config.toml
num_attention_heads = 4
hidden_act = "squared_relu"
norm_place = "pre"
positions = "rope"
qk_norm = true
tie_word_embeddings = false
init = "normal"
init_std_qkv = 0.0271
learning_rate = 0.012
lr_mult_o = 0.643
schedule = "wsd"
decay_shape = "sqrt"
doc_mask = true
MLP neurons of a small language model. Each row is named by its layer, matrix (up: input weights; down: output weights) and neuron, and shows model dimensions 48-175. Each number is 128 + 32 x the weight over its row's rms, rounded and kept within 0 to 255.
After each neuron's rows, "fires on" lists the tokens most often at its 100 highest values on Wikipedia text that the model never trained on. A number after a token or word is its count.

L4.up994 [131 112 131 112 121  89 102 112 151 134 119 130 124 171 117 100 126  90 153 166 137  94 163 201 154 163 187  83 170  92 157 112 149  82  86  95 130  58 149 106 177 127 244 113 116 152  76 117 182 154  92 118 166 130  94 140 132 143 179  87 114 178  53 168 138 168 107 136  80 124 138 103 155 156 169  65 116 113 108 116  93 184 139 162 146 145 120 162 149 146 148 143 149 114 109 148 103 129 142 149 160 118  82  65 127 125 126 124 117 169 154  98 102 182 153 179 119 194 192  99 126 196 101  88 108 142  71 176]
L4.down994 [135 159 208 118 206 139 144 138 137 142 136 155 155 124  93 123 140 134 124 113 124 182 145 115 144 137 175 160 141 179 121 161 131 105  84 116 134 130 177 162  93 112 209 143 148 138 128 130 161 130 149 121 142  64 171 114 169 165 144  98 114  99 114 163 109 129  90  88 117 104 127 107 124 100 197 103 165 132  50 110 123 166 137 156 126 139 100  89 154 175 149 109  74  51 191 158 198 143 176  72 122 122 117 161 124 135 167 215 175 117  72 146  87 140 144 153 111 100 119 131 126 115 144  80 183 125 102 127]
fires on: " to" 72, " for" 14

L6.up789 [142 101 136 116 117 150 138 151  64 103 149 143 117 105 118 158 135 122 118 109 135 120 149 165 100 177 137 195 151 148 106  74 129 165 125  90 112 158 127 144 161 107 106  79 116 172 152 148 100 112 103 172 123 123 103 149  75 123  86  62 182  90 148 125  79 144  79  83 150 162 165 134  89 152  60  76 121  70 174 117 133 142 160  94 132 124 118 142 103  68 117 151  89 149 119 105 134 134 140 134 161 112 120 164 124 123 137 162 119 124  75 104 171 117 157  88 117  97 117 142 129 101 108 109 117 119 163  77]
L6.down789 [162 150 120 154 136 163 107 180 156 101 197 129  95 134 167 117 157 146 189 182 147 100  83 126 118  91 159  71 132 113  76 191 108 102  96 182 120 162 118 141 152 141 149  95 121 104 136  99 173 138 152 168  80 186 141  67 169 170  90 146 106 107 150 141 183 171  46 120  93 118 136 187  82 158 200 133  90  99 122  60 156 119 108 122 102  76 141 149  72 118 130 139  76 128 176 140 147 114  95 184  76 144 168 110 158 130 144 135 107 111 119 107 207 139 135 149 121 150 122 168 132 153 142 166 141 163 124 173]
fires on: " a" 19, " who" 10, " (" 9, " was" 8, " then" 6, " died" 6

L4.up288 [140 157 131 117 135 167 159 102  90 126 131 178 203 125 151 150 150 146 113 130 164  94  94 179 102 122 162 135 113 118 102 192  69 152 114 129 130 149 104 138 150 120 201 162  91 114  75 145 121 175 140 129  92 138 125  69  96 115 156 123 158  55 124 146 121 131 110 159 112 106 144 167  67  81 103 153 106 136  77 113  88 150 176 118  99  69 103 121 135 154 140 119 167 125 124  99 173  92 161 121 133 119  52  49 135  92  97 165 137 163 174 112 127 168  93 133 108 142 191 160 147 145 197 140 178 130  92 124]
L4.down288 [ 91 134 116 138 146 201 105 157 123 124 116  94 169  91 141  88 144 103 123 155 153 154 125 131 106 132 120 105 157 134  77 138 209  89 106  89 105 102 152 167 193 188 109 117 168  89 159  86  82 146 231 156 112 156 155 143 102 190 167 120 132 180 140  66 113 145 122 146 139 105 138 120 102 106 209 173  90  74 134  90 128 126 111  73 102 162  88 114  76  89 172 159 126 166 114 150 169 161 130 101 145  94 106 115 135 116 143 162 167 138 165 112 119 140 176 140 166 170 157  79 138 189  92 116 160 157 112 121]
fires on: " (" 44, "(" 14, "'" 14, " per" 6, " from" 4

L6.up978 [137 164 130 145 166 175 177 169 167 110 114 150  42 167 150 136 146 129 124 147 155 133  82  86 143 117 101 111  93 129 155 140  92 147 187  27 148 184 119 139 192 108 148 146 154  70 168 143 163 122  93 115 175 138  79 105 141 175 121 162 128 134 102 126 137  97 152  86 138 197 132 146 136 106 116 159 123 145 133 122 135 110 189 106 125 108 131 126  85 136 119 115 172 122 128 135  77 110 182 124 141 168  78  81 126 128 189  90 134 103  89 100 130 128 144  83 107 106 125 110 141 100 136  92 129 162 164  97]
L6.down978 [159 142 146 115 118 212 112 137 100 121 123 107 102 171 149  75 113  46 163 146 131 102  97 106 123 180 167  91  49 156 129 112 152 103  80 108 144  81 138 191  93 122 103  88 138 119 135 150  89 115 135 149 162 124 164 107 126 150 138 134  71 147  85  81 132 158 106 137 172 174 145 127 137 107 155 174 125  94  95 135 120  84 152 107 118 194  79 141 113 128 160 164 106 144  46 116 102 213 127 193 184 126  92 114 139 103 112 116 152 145 105  79 171 221 135 157  85  98 112 103 147  76  92 111 128 115 169 164]
fires on: "==" 71, "===" 25, "====" 4

L6.up1485 [121 153 125  96 107 150 112  98 159  77  99 143  87 118 119 130 140 160  88 157 103 116  88 137 134 147 128 160  99 103 113 125 111 100 138  91 140 164 131 218  70 101 120 128  64 120 143 163 185 177 119 126 155 116 170 132 168 155  82 144 128  97 116 134 129 173 109  96 137 186 123 164 143  88 155 126 124 165 125 177 213 126 113 119  62 134 115 122 112 137 116 114 181 117 131 122 127  73 156 130 129 109 175 156 118  55 122 149 113 128 198 134 116 184 173 150 167 104 142 156 103 176  85 116 112 146 168  57]
L6.down1485 [129 138 111 138 140  92  60 122  73 136 211 139 177 130 124 109 151 146  73 151 206  67 100 142 100 155 170  66 128  70 147 118 156  77  76 125 139 188 132 149 157 167 124 113 143 149 126 164 146  86  55 109 169 114 152 124 157  68 194  92 127  62 129 151 117 149 128 116 166 131 149 197 142 152 163 111 124 150  67  76 102  65 117  64 161 139 153 119  97 159  91 126 152 101  97 106  98 104 124 146 168 144 186 136 171 106  94 132 147 181 123 133 159 230 176 204 176  92  85 117 157 101 107 144 142 148 144 138]
fires on: " in" 29, "==" 18, " the" 16, " her" 8, "^{" 6, "In" 5

L4.up682 [118 136  53 118  89 126  97 164 171  78 103 118 123 131  43 196 127 183 100  92  65  94  92 164  72 112 123 122 115 108 182 196  98 117 125 148 169  69 108 127 134 142 121 113 150 110 145  75 189 149 133 122  61 100 154 136 141 180 122 140  97 118 104 114 150 136 181  85  88 120 113 145 146 165  94  38 225 135  46 125 215 163  88 106 116 122 135 148 135  78 179 152  72 149 128  97 198 129 101 133 116 128  99 156  93 164 110 160 143 147 109  85  69 106 118 160 114 119 178 111  94 162 143  82 111 135  71 151]
L4.down682 [107 117 110 174 149 109  92 165 139  95 123 128 124 107 135  97 108 133 149 118  63 100 112 181 128 144 214  55 109 119  96 101  56  96 132  81  92 116 113 125  82  84 107  85 131  94 139  59 133 122 121 119 103 135 153 170 131  98 134 119 159 123 158 138 111 110 102 132 107 154 107 118  44 143  91 160 137 160 114 129 173 165 131  97 115 134 104 135 216 118 188 126  41 212 101 127 159 159 101 132 167 160  80 126 143 160 114 167 117 191 141 150 192 126 138 125 124 137 125 151 137  81  97  98 148 126 134 140]
fires on: "\n" 75, " points" 18

L6.up1003 [ 42 125 140 103 144 155 146  91 152 121 182 153 140 151 104 149 193 129 176 112 167 167 127 124 155 109 161 127 155 106  85 168 108 106 101 120 143 183 102 167 214  92 114 168 120 168 125 126 107 166 180 160 116 107 127  80 156 186 102 155 141 159 171 110 165 119 107 163  80 159 131 143 143 131 145  93  76 127 150 135  80 159 204 125 139 156 162  98 134 125 160 107 106  99 174 137 106  90 109 101  93  82 157 150 189 136 125 113 128 159  80 123 168  36 154 142 155 142 134 188  91  71 125 157 147 110 140 109]
L6.down1003 [155 141  89 164  73  93 100 105 113 102 146 128  73  79 178 146 121 150 184 137 142  90  89 101 121 138 140  37 129 136 209 185 112 141 137 143 139 115 161 128 170  87 130 143  65  80 115 111 105 155 140 178  72 147 103 153  95 144 152 176 106 131  80 129  81  92 147  89 105 116 102  71 119  77 138 113  84 124  66 124  95 144 158 102 140  90 118 114 106 113  79 144  98  24 153 101 159 126  99 139  58 164  99 109 105 147 150 102  93 135  81 134 158 121  84 109 177 137  99 133 130 125 151  66  78 124 169 167]
fires on: " of" 43, " above" 6, "See" 5, " per" 5, "-" 4

L4.up510 [143 158  69 134  88 105 148 139 116 118  98 200 188 123 152  41 210 167 144  43 149 137 142 126  72  55 147 178 156 167 124 142 142 148 141 170 136 141 116 127 155  76 178 122 121  97 131 134 148 139 133 141 102 156 144 111 109 173 102 146 133 134 172  96 176  98  83 137  61 152 139 179 130 159 104 172  83 169 149 183 135 117 181 157 154  85 134 137 159 158  95 119  99 142  98 136  71  68 119 139 164 135  88  97 171 111 153 148 118 194  94  31 129 139 133 128 116 194 177 120 129 134 168 132 144 147 163 158]
L4.down510 [116 170 139 149  99 129  73 126  94 127 138 151 112 102 104 127 167 169 126 164 178 108  96 158 100  72 160  94 103 114 165 135  86 145 137 168 182 130 134  67  98 155  80  25  99  96 153 142 141  96  87 108 115 138 131  77 100 100 112  99 120  90  99 117 108 185  85 148 113 125 144 110 147 126 122 110 125 126 113 181 107 161 133 109 148  82 190 133 132 167 128 104 199 108 137 193 106 170 118 119  87 103 146 132  78 143 171 129 136  64 122 101 157 105 163 143 197 202 146 162 152 101  81 160  84 167 163 105]
fires on: "-" 31, " of" 14, " and" 11, " murder" 4

L4.up1005 [140  78 151 178 114 191 174 218 168 107  96 123 104  83 140 149 116 187 139 149 155 160  82 179 135 168 139  83 150 167 131 179 127  80 147 106 106 174 113 196 232 117 132 173 121 113  93 113 120 143 149 110 177 115 124 144 133 172  66 140  78 124 107 115 116 140 123 154 105 110  91 156 141 193 154 123 124 122 146 125 152 114 120 153  99  87 135 151 136 111 101 137  46 150 100  90  82 104  68 133  99 102 111 234  85 116  42 142  89 119 200  97 129 177  95 144 140 151 174 111  91 183 133 167 134 174 134 155]
L4.down1005 [160 121 173 135 157  89 128 158 125 122 166 111 173 104 102 107 166 118 169 128 102 139 146  88 145 103 181 138 186 107 113  92 139 171 153 145 114 114 121 117 125 141 162 153 142 172  23  90 109  94 129 127 136 139 168 167 131 142 131 114 130  76 135 104 145  75  86 132 126 138 101  85 127 124 112 106  97 117 141 137 160 105 108 111 122  92 161 122 148  82 156 114 119 156 111 151 109 151 144 104  62  63 131 132 126 185 118 163 122  89 182 162 142 226 108 129 133 197 165  85  67 164  81 128 144 108 103 164]
fires on: " than" 31, " as" 17, " to" 13, " like" 9, " about" 7

L4.up389 [107 136 174 138 161 115 160 126 156 203 131 130 134 167 133 134 123 165 124  96  95 160 142  75 145 194 143 109  81 128 164 155  80 138 192  83  90 150 105 180 106 123 125 155  63 131 111 114 146  97 154 164 120 133 176 102 139  58 138  76 134 155 133 159 139 152 157 134 151 105 136  71 119 125 196 126  86 136 178 145 185 123 175 113 150 114 109 152 145 106 142 173 127 154 162  72 101 130 108 140 159 111 107 131  69 129 169 166 127 175 162  67 138  71 149 165 133  75 151  91 197 100  83  81 147  70 168 120]
L4.down389 [158 140 152 114 169 131 184 138 140 182 140 178 131 106 150 169  95 191 150  98 134 179 129  74  76  92 150  79 172 120 125 151  87 119  72 155 104 146 161 113 100  99 130 133  70 138 133  99  45 100 134 141 126 166  75 143  94 104 122  80 111 100 133 165 112 145 153 144 136 144 127 135 115 107 138 145 198 108 113  80 160 101  99  78 165 142 112 136  86  99 137 116  98 159 174 140 134 115  99 168 149  92 110  93 103  69 136 101 122 208 111 144  99  89 122 140 114 163 146  89 156 145  72 128 173 161 183 105]
fires on: "\n" 23, " (" 13, "E" 11, "W" 6, "N" 4

L6.up1381 [117 117 149  98 146 159 133 151 144  74 156 112 137 155 128 125 121 119 140  98 128 131 161 119 119  79 125 119 149 109 118 112  78 149 119  89  85 151 120 169 138  82  82 151  76 180 186  98 167 157 129 120 137 144 138 139  73 117 132 134 135 133 142 179 166  52 141 109 143 145  76 135 130 149 185 127 147 156  89  58 130 137 152 151 107 122 187 107 127 180  86 130 156 134  74 123  71 118 101 156 126 102 156  78 150 141 142 115 159 115  88 150  98  59 121  58  88 106 134 160  94 129 168 143 128 113 115 116]
L6.down1381 [133 127 147 171 170  79  93  96  80 102 170  49 128 127 149  60 110  99  97  69  95 121 164  84 120 105 161 105  92 127 137  83 129 125 132 133  79  85 162 135  91 137 119 142  85 164  97  56 143 131 121 139 122 148 222 139  85 108 115 108 102 105  63 138 154 122 148  92 154 134 105 125 137  91 109 134 113 158 151 128 122  89 161 144 180 179  96 174  94 118 135 182 127 112 159 128 111 142 101  69 169 140 110 105 145 131 169 108 117 138 157 131 103 157 158  84 137 110 176 158 107  91 172 170 150 128 137 107]
fires on: " |" 25, "|" 19, "===" 16, "\n" 15, " 39" 7, "==" 5

L4.up1930 [152 113 104 111 156 108 209 150 121 142 140 167 153 104 100 136 189 166 130 118 157  93 162 134  99 195 160 205 113 158 152  69 128  71 130 107  86 106 128 114 122 159 160  95  97  98 112  47 177 129  85  91 113 161 135 136 126 166 155 103  89 155 110 115 161 117 150 113 160  83 153 115 146 127 122  56  87 187 177  84 157 128 150 100 141 166 148 162 194  92 131 138 176 122 106  81  96 107  86 133 172 136 121 145  99  93 108 134 104 147  73 153 102 158 141 150  74 133  73 143 153 117  80 139  78 152 115  72]
L4.down1930 [149 148 179 184 144 138 154  73 138 109 117 103  87 144 129 108 121 191 126 138 133 120 211 117  64 145 143 191  83 128 195  97 100 146  87  74  89  57 111 119 156 164 141 114 134 134  69  71 146  99 176 184 137  66 179 171 117  78 163  93 109  63 147 134 111 108 117 127 138 119  88  87 149 136 122 111 193 133 127 103 139 131 116 121 108  99 129 182 130 108 157 106  85 131 164 115 121 147 154 146 161 141 167  72 175 142 161  77 110 132 136 142  88 179 118 142  83 120 156 106 137 160 161  99 209 150 118 129]
fires on: " to" 90, "to" 5

L4.up1658 [184 186 107 178 163 167 159 167  80 114 142 142 162 144 109 111 174 139 110 142 100 183 151 108 212 148 128 136 113 127 139 130 163  67  92 127 196  82 155  62 137 114 176 105 145 142 155 114 119 133 114 120 126 119 128 124 110 166 128 151  82 133 104 186  90  98 203 119 132 126 130 146 131 131 139  95 148  91  81 147 114 148  94 142 144 152 115 165 107 121  75  73 110 131 122 151 114 180 127 120 198 162 169 168 163 107 127 141 123 184 150  78 173 184 150 151 159 126 128 150 122 122 139  69 123 145 164 160]
L4.down1658 [167 137 145 146 164 209 126 182 124 148 116 122 120  89  91 153 151 160 198 111  89 119 176 141 143  29 151 144 129  84 131 167 187  81 106 113 136 152 171 127 150 122 123 121 148 119  91 162 154 127 137 119 139 102  95  93 120 103 137 166 129  91 125 163  86 164 171 108 133 175 148 118 107 129 147 148  90 135 181 141 152 173 106  69 204 194  86 133 120 133 171 122 139 158 136 121 124 154  98 120 183 119 114 156 118 118 102 137  28 112 103  83 141 130  80 163 160 116 106 103 149 104 147  79 120  98 160 148]
fires on: " a" 37, " an" 20, "s" 9, "z" 5

L4.up1388 [142 117 116 181 146 149 131  93 133 144 105 106  78 157 103 165 131 145  78 106 126 209 122 157 129  84 162 101 146 109 153 135 155 108 121 178 154 119 125 141 150 108 114 111 173  70 153 149 109 170 116 113 113 101 170  95 162 136 119 104 116 112  92 141 140 112 192 111 186 132 107  92 122 118 170 122 146 136  92 158 157 179 151 125 106 151 134 140 130 149 143 200 111 150 106 117 129 134 141 175 148 125  89 108 142 188 111 140 109 144  49 125 115  78 159 161 206 109 135 146 106 134 187 134 183 161 119 104]
L4.down1388 [169 114 109 144 127 136 182  80 130 181 115 165 151 122 106 112 181 155 104 115  97 168 132 135 128 156 117 169 105 154 141 116 105 166 130 103 133 159 117 124 114 161 140 105 130 119 116 133 133  96 145 110  98 108 117 147 115  78 150 124 106 123 149 135 124 139  92 176 175 147 190 159  90 129 133 103 143 202  59 112 138 157 111 145 136  93  63 212 127 197  83 128 102 150 144 170 130 206 167 129 149 118 115 107 173 137 138 169 128 132 179 176 122 149 183 146 127 136 162 131  98 163 140 134 132 130 144 119]
fires on: "\n" 73

L4.up1612 [105 168  98 116 122 130  82 159 173 172 127 150 139 141 130 119 133 115 103 136  98  93 134 124  80  86 121 163 136 110 104 130 151 122  93 102 141 141 153 165 149 157 145 158  67 157 145  64 145 109 138  85 135 159  99 168  44 151 148  83 134 199 146 124  98 115  81  58 120 141 157 168 132 216 134 136 113 191  91 147 174 150  89 135 109 146 109 158 161 111  59 117  94 131 112 177 111  99 123 117 151 139 114  77 131 170 169 148 113 138  71 167  92 144 147 130  98 165 155 134 130 177 154 139 151 101 120  95]
L4.down1612 [122 167 156  53 100 148 109 112 127 123 112  77 102  90 184 133  81 114  89 204 107 106 130 149  88 129 135 122 130 139 105 146 156  86 105 140 124  96 174 132 133 110 126 155 111 137  66 110  98  99 139 140 152 116 107 129 102  83 162 103  47  95  92 202 145 189 134  84 190 134 159 125 117 177 168 104 125 106 179 222 116 148 129 124  97 125 133 131 101 117 115 109 108  69 130 151 141 117  70  89 167 109 156 113 171 129 143  98  89 126 105 132 154  99 118 143 181 149 184 110 132 140 173  98 101 145 110 120]
fires on: " to" 41, "or" 16, "us" 10, ":" 5

L6.up403 [117 158 148 126 118 141  44 104 118 110 129  64 143 157 178 115 136 136 122 196 110 166 136  83 120 153 147 132  91 157 161 114 162 186 194 127 165 112 106 139 134 120 116  60  83 140 147 160 180 140 121 177 125 102 143  85 105 153  83 112 139 146 156 111  95 108 212 100 143  97 122 121 127 111  30  16 193 109 147  78 116 174 135 162 133 119  95 118 142 129 122 114 140 128 141 145 146 128 120 102 138 149 208 188 127 134  96 153  68  87 140 110 165 170 144 122 180  90 136 160  84 124 134 120 123 147 176  73]
L6.down403 [108  97 124 205 184 123 110 174 118 120 133 110 153  83  88 187 216  96 138 123 111  89 106 145 204  83 156 140 101  95 103 154  93 124 140 193 175 116 139 156 142  86 108 136 183 141  82 109 114 117 131 140 110 114 135 120 154 147 151 107 120 140 162 146 131 129 116 113 135 122 133 167 129 106 129 133  81 106 143 109 113 152 118 100 111 143  94 169 126 142 107 162 113 168 164  96 160 123  91  90 114  90  98 115 160 140 115 126  92 149 153 129 164 160  88 131 119 110 156 132 105 133  94 148  94 118 153 185]
fires on: " is" 29, " a" 25, "\n" 16, " an" 14, " was" 6

L4.up768 [151 128 123 100 168 150 100 183  80  84 140 176 146 148 153  95 100  92 151 144 104  94 143 184 120 122 143 178 130 159 130 113 158 127  92 138  78  69 133 126  84  85 129 134 106 123 144  94 224 150  90 147 142 138 107  26 100 128 134 127 102 142  98 150 188 126 147 129 102 135  85  63 135 120 103 143 182 170  72 176 134 139 139  46 115 146 161  76 148 157  82  97 110  86  98 113 108 124  90 101 197  98 104 109  65 138 157 175  97 139 140 131  82 122 210 163 151 208 165 139 173 159 100 125 144 138  99  86]
L4.down768 [187 157 169 140 163 171 130 146 112 134 179 158 155 142 127  96 169 181 171  82 101 130 120 102 115 119 173 123  78 118 187 123 134 133 149 155 146  99 114 115 110 158 103 122  81 156 117  87 106 159 168 146 165 152 141 106 117  98 148  75 115 111 142 156 168 148  99 135 143  81  78 125  89 134 152 155 121 176 189 128 135 150  72  84 100 147 117 107 135 159 117 130 149  92 144 166  94 179 121 125 152 149 120 145 116 130 151 127 137 139  58 118 105  87 116 145 146  93 119 176 204  90 135 118 161  96 176 186]
fires on: " to" 75, " and" 11, "in" 4

L6.up915 [135 106 120 167 155 116  98 176 134 137 134 153 145 148 146  84 173 119 143 168 207 132 120 174 128 141 109 172 141  90 157 112 170 130 113  97 116  78 148 111  85  94 137 108 103 139 101  83 212 104 115  85 107 154 138  90  88  99 133  62 152 220  87 155 145 127 141 101 118 168 168  96 148 139 131 102 137 164 110  95 163 154 133 130  86 122 114 152 170 128  94  96  93  93 141 106 125 153 103 141 182 121 148  87 134  96 178 144 123 122  86  98  84 149  94 152 152 176 177 112 123 153  94 136  78 199  86  88]
L6.down915 [165 158 129  41 134 148 137 127 129 112 160 176 124 140 127  71 134  88 107 144 136 113 140 110  87 101 157 147 124 113 147 112 153 147 111 217 131  95 133 127  93 169 123  87 132 152  99 144  92 135 178 128 161 135 141 120 123 139 121  30 134 154 112 155 141 127  49  71 144  60 101  94  89 179 170 129 144 183 147  81  98 160  91 102  96 184 133  76 145 128 182  93  61  92  97  93 129 188  86 150 136 117 138  91 145 144 144 161 186 127  74 157 119 163  91 110 150  76 109 134  66  84 109 105 119  96 103 168]
fires on: " to" 99

L4.up1233 [167 133 117 137 108 109 153 124 114 116 141  85  94 124 197 131 156 162  92 137 138 143 108 134 129 136 169 175 174 135 150 111 110  90 103 131 116 154  75 150 159  96 152 166 105 111 140 127 130 173 158 116 141 166  84  83  68 229  61 165 110 199 143 111 149 162 120 170 103 110  84 114 149 108 109 103 103 136 159 146 108 135  79 118 150 183 175  82 163 132 145 119 149 130 140 150  48 113 142 137 118 136  95 169  99  85  86 199 123 134 124 157 140 148 132 110 135  82 142 145 166 151  99 182 144 155  91 123]
L4.down1233 [ 98 190  89 103  84 135  88 146 109  84 155 108 102 125 162 124 124 160 154 154  93 143 193 122 109 114 121 168 123 120 123 127 155 120  95 144 139 109 182 107 133 118 159 128 150  79 119 144 172 159 120 131 156 174  95 117 100 137  70 151  93 120 132 105 136 136  55 174 161  89 107 136  93 144  16 119 146  39 140  87  74  45  94 119 149 168 135  84 129 120 151 104 149 118 102 105 160  96  83  78 175 157 136 138  89 149 142 153 135 126 157 170 121 181 162 144 139  79 114  88  86 131 172 160 135 162  91 139]
fires on: " as" 66, " than" 4, " |" 4

L4.up776 [125 149 137 121 153  78 109 156 114 149 139 105  78 178 130 190 113 115 169 133 172 104 125 166 120 172 155 181 104  85  77 122 103  95 111 118  73 134 131 151  69 147 127  80 100 148 122  69 107  62 123 121 126 122 165 150  99 104 157 117 164 156 115 135 181 106 132 142 158 136 174  69 104 133 162  98 142  70  94  96 119 183 113 133 141 118 154 160 180  85 114  93 124 101 145  94 130 110 141 145 161 136 103 169 166 136 149 163 112 118 118  69  88 145 160  92 123 100 144 162 141 124 178 177 111 173 112 107]
L4.down776 [134 158 113 103  87  82 150 109 123  95 149 152  73 165 154 142 126 163 137 100 162  66 130 120  86 131 196 213 121 101 151 137  70 144  96 148 132 134  98 145 122 193 179 102  69 145 187 155 146 127 150 173 143 194 151 102 133 178 126  90 128 122 137 169 128 142 110 130 128 118 180  82 117 138 128  98  98 119 130 154 141 119  69 115 144 143 114  88  96 102  76  93 119 129 124  87 118 169  97 116 189 144 114 166 107 123 186 169 123 139 102 151 129 153 159 117 106 120 128 106 133 166 116 159 181 105 149 100]
fires on: " to" 78, " Labor" 9

L6.up1785 [125 145 120 109 145 153 166 117  61 108 127 125 134 172 177 103 113 102 145 177 159  99 207 151 156 150  79 113  94  96 126 120 129 155 182 139 134 131  67 120 154  94 142 130  67 129 141 149 113  86 139 135 120 162 122 154 141 180 144  81 137 113 143  70 151 130 169  87 137 125  87  54 102 119 115  90 204 141  75 120 127 154 122 121 128  71 111 155 108 104 127 162 128 112 133 105 148  89 117 177 101 116 127 177 100 146 131 103 115 134 102  81 135 146 129  82  95  78  87 114  83 192  88  67 138 106 159 144]
L6.down1785 [144 162 125 177 102 123 125 186 153 128 130 139  90 204 121 139 123 114 148 169 124 137 124 184 161  74 119 145 106 155 163  99  56 140  76 147 138  97  89 125 148 133 164 148 162 131 159 184 141 154 141 144 108  87 153 106 137 142 114 133 120 117 121 167 155 148  51 152 145 169 121 121 130 115 143 187 184  57 203 124 166 114 119 113 138 104 158  89 172 113  85 126 110 142 138 141 119 130  55 175 164 137 150 122 212 159  88  63 103 166 149 113 138 131  47 111 155 134 146  99 121 103  89 107 121  86 101 194]
fires on: " a" 78, " an" 12, " the" 5

L4.up893 [ 83 118 108 137 158 105 125 110 117 143 165 138 102 118 136 108 165 153 119  99 150 117  65 128 158 172 154 149 178 134 125 123 122 132 111  85 169 102 125  94 116  82 105 140  63 102 140  95 146 171  85 186  51  98 111 118 136 161 158 166 143 201  86  93  97 143 163 113 118 186  90 149  89 142 104  72 132 154  96 110 135 101  58 159 115 143 171 104  66 134 149 129 141 125 177 139 133 121 132  92 170 121 164 118 126 180 148  86 130 109  93  96 126 162 163 186 166 110 126 119 123 162 155 137 120 146 102 142]
L4.down893 [ 53 169 149  53  83 108 156 135 124 114 152 145 116 127 129  72 159 179 110 160 117 129 113 129 112 186 101 140  91 126 144 127  70 119 142  95 134  88 102 110 128 120 203 186  98  52 130 158 175 158  99 131 107 158 104 169 114  80 132 123 143 138 154 177  81 124  82 131 152 109 150  66 115 114  72  33  88 113  60 124 167 107  52 140 126 131 118 198 129  94 173 108 170 194 121 125 105 118 127 149  43 154 153  49 147 132 123 151 196 102  79 116  83 148 133 166 114 144  96 124 148 149 140 126  99  97 124 158]
fires on: " and" 39, "/" 12, "ön" 12, "," 9, " &" 6, " (" 4

L6.up1200 [ 74 115 107 165 150  90 206 174 136  85 116 125 155  99 114  89 163  88 130 123 121 123  88  85 160 197 117 107  96 161 166 124 126 143  63  89 155 106 139 103 105 124 129 121 125 116 142 125  85 213 146 142  21 171 107 139 144 114 179 103 129 160 117 129 133  87 134 167 105 141 172  85 107 147 110 110 143 189 177  55 145 107 110  85 150  64 178  97 126 144 121 146 100 164  76 107 173 150 180 122 126  74 125  60 119 106 146  80 137 129 121 120 155 126 136 155 132 145  94 191 104 145 100 127 135 129 136 133]
L6.down1200 [107 115 127  64 152 135 129 161 113 145 159 134 145 153 105 145 152 160 128 149 106 139 109 103 104 116 133 112 188 113 141 126 106 159 183 153 162 107 151 124 172 180 146 114 125  99  97 106 176 114 147 113  84 205 160 172 103  83 155 125 143  85 128 183 157 139  99 140  98 110  61 130 175 133 174  67 123 112 140 103 144 189  56 106 135 131  87 114  98 115 154  97 142 140 159 188 142 180 141 118  90  84 166 153 135 144 137 138 109 119 170 161 122 130 182 100 110 191 126 163  91 154 137 128 186 130 144 138]
fires on: " and" 51, "," 18, " or" 9

L4.up2040 [128 114  94 161  87 114 132 155 156 124 131 144 105 155 112 137 127 108 120  68  88 141 143 122 122 206 105 100  91 136 124 117 122 116 161  72 133  98 188 141  79 141 127 117 108 101 176 146 129 115 177  91  68  88 119  96 115 143 131 158 162 122 106 139 124 136 145  69  58 115  84 108  95 118  95 149 146  47 153 115 187 160 193 117 125 146 108 116 146 130 119 202 125  71 187 112 180 153 112 155 168  94 115 169 131 161 101 186 104 123 130  99  86  95 187 130 129 100 115 124 160 120 136  77 104 185  49  54]
L4.down2040 [148 183 103 140 106 168 161 186 154 131  90 115  96 132 150  87 122 141  90 135 158 133 159 175 109 167 150 206 130 129 161  98 165  83 175 158 143 163 165 114 157  92 176  91  85  72 116 160 158 150  94 147  79 133 124 154  96 120 189  92 136 149 116 141 153 124  99  76 155 115 113 160 135 126 145 145 160 103  83 128 112 147 143  91 104 140 122 142 137 127 162 127 113  81 129 180 151 168 139 120 157  55 135 140 117 143 148  84 136 130 159 159 142 207 132  90  97  80 115 103  92 143 120  64 107 111 214 160]
fires on: "\n" 40, " from" 8, "\n " 6, " signed" 6, " a" 6, " on" 5

L6.up944 [155 147 110 123 147 183 158 182 165  89 146 132 136  65 166  83 117 105 124  91 148  81 112 109 132 161  85  88  93 104 171 137  88 106 160  99 110 142 110 154 124 119  92 123 174  85 158 107 180 117 132 196 146 168 140 145  81 104  71 128 132 118 146 107 171 130 101 122  89 108  66 101  66 150 157 148 112 142 115 138 170  93 140 127 115 151 148 136 117 145 155 127 153 182 128 139 129 119 128  67 115 138 114 174 185 105 117 168 144 106 116  79 154 131 140 110 139 139  93 102 164 137 133 110 119  73 179  82]
L6.down944 [140 130  81 136  97 171  67 178 114 124 116 136 118 109 108 150 126 127 144 126 118  48 103 135  76 160 129 112 146 130 169 101 150  85 120  97 105 106 181 121 123  78  72 140 166 126 123 150 130  99 135 127 148 142 158 103 133 113 118 169 175 120  67 156 129 110 110 183 107 105 144  94  93 174 159 159 135 117 117 145 147 154 157 172 129 153 122  97  77 115  94 113 108  58 153 159 108 158 107  67 123 124 159 168 133 154 125 143 134 106  94 115 130 152 168 158 148 148 117  79 168 108  77  87 109 154 140 182]
fires on: "==" 85, "-" 7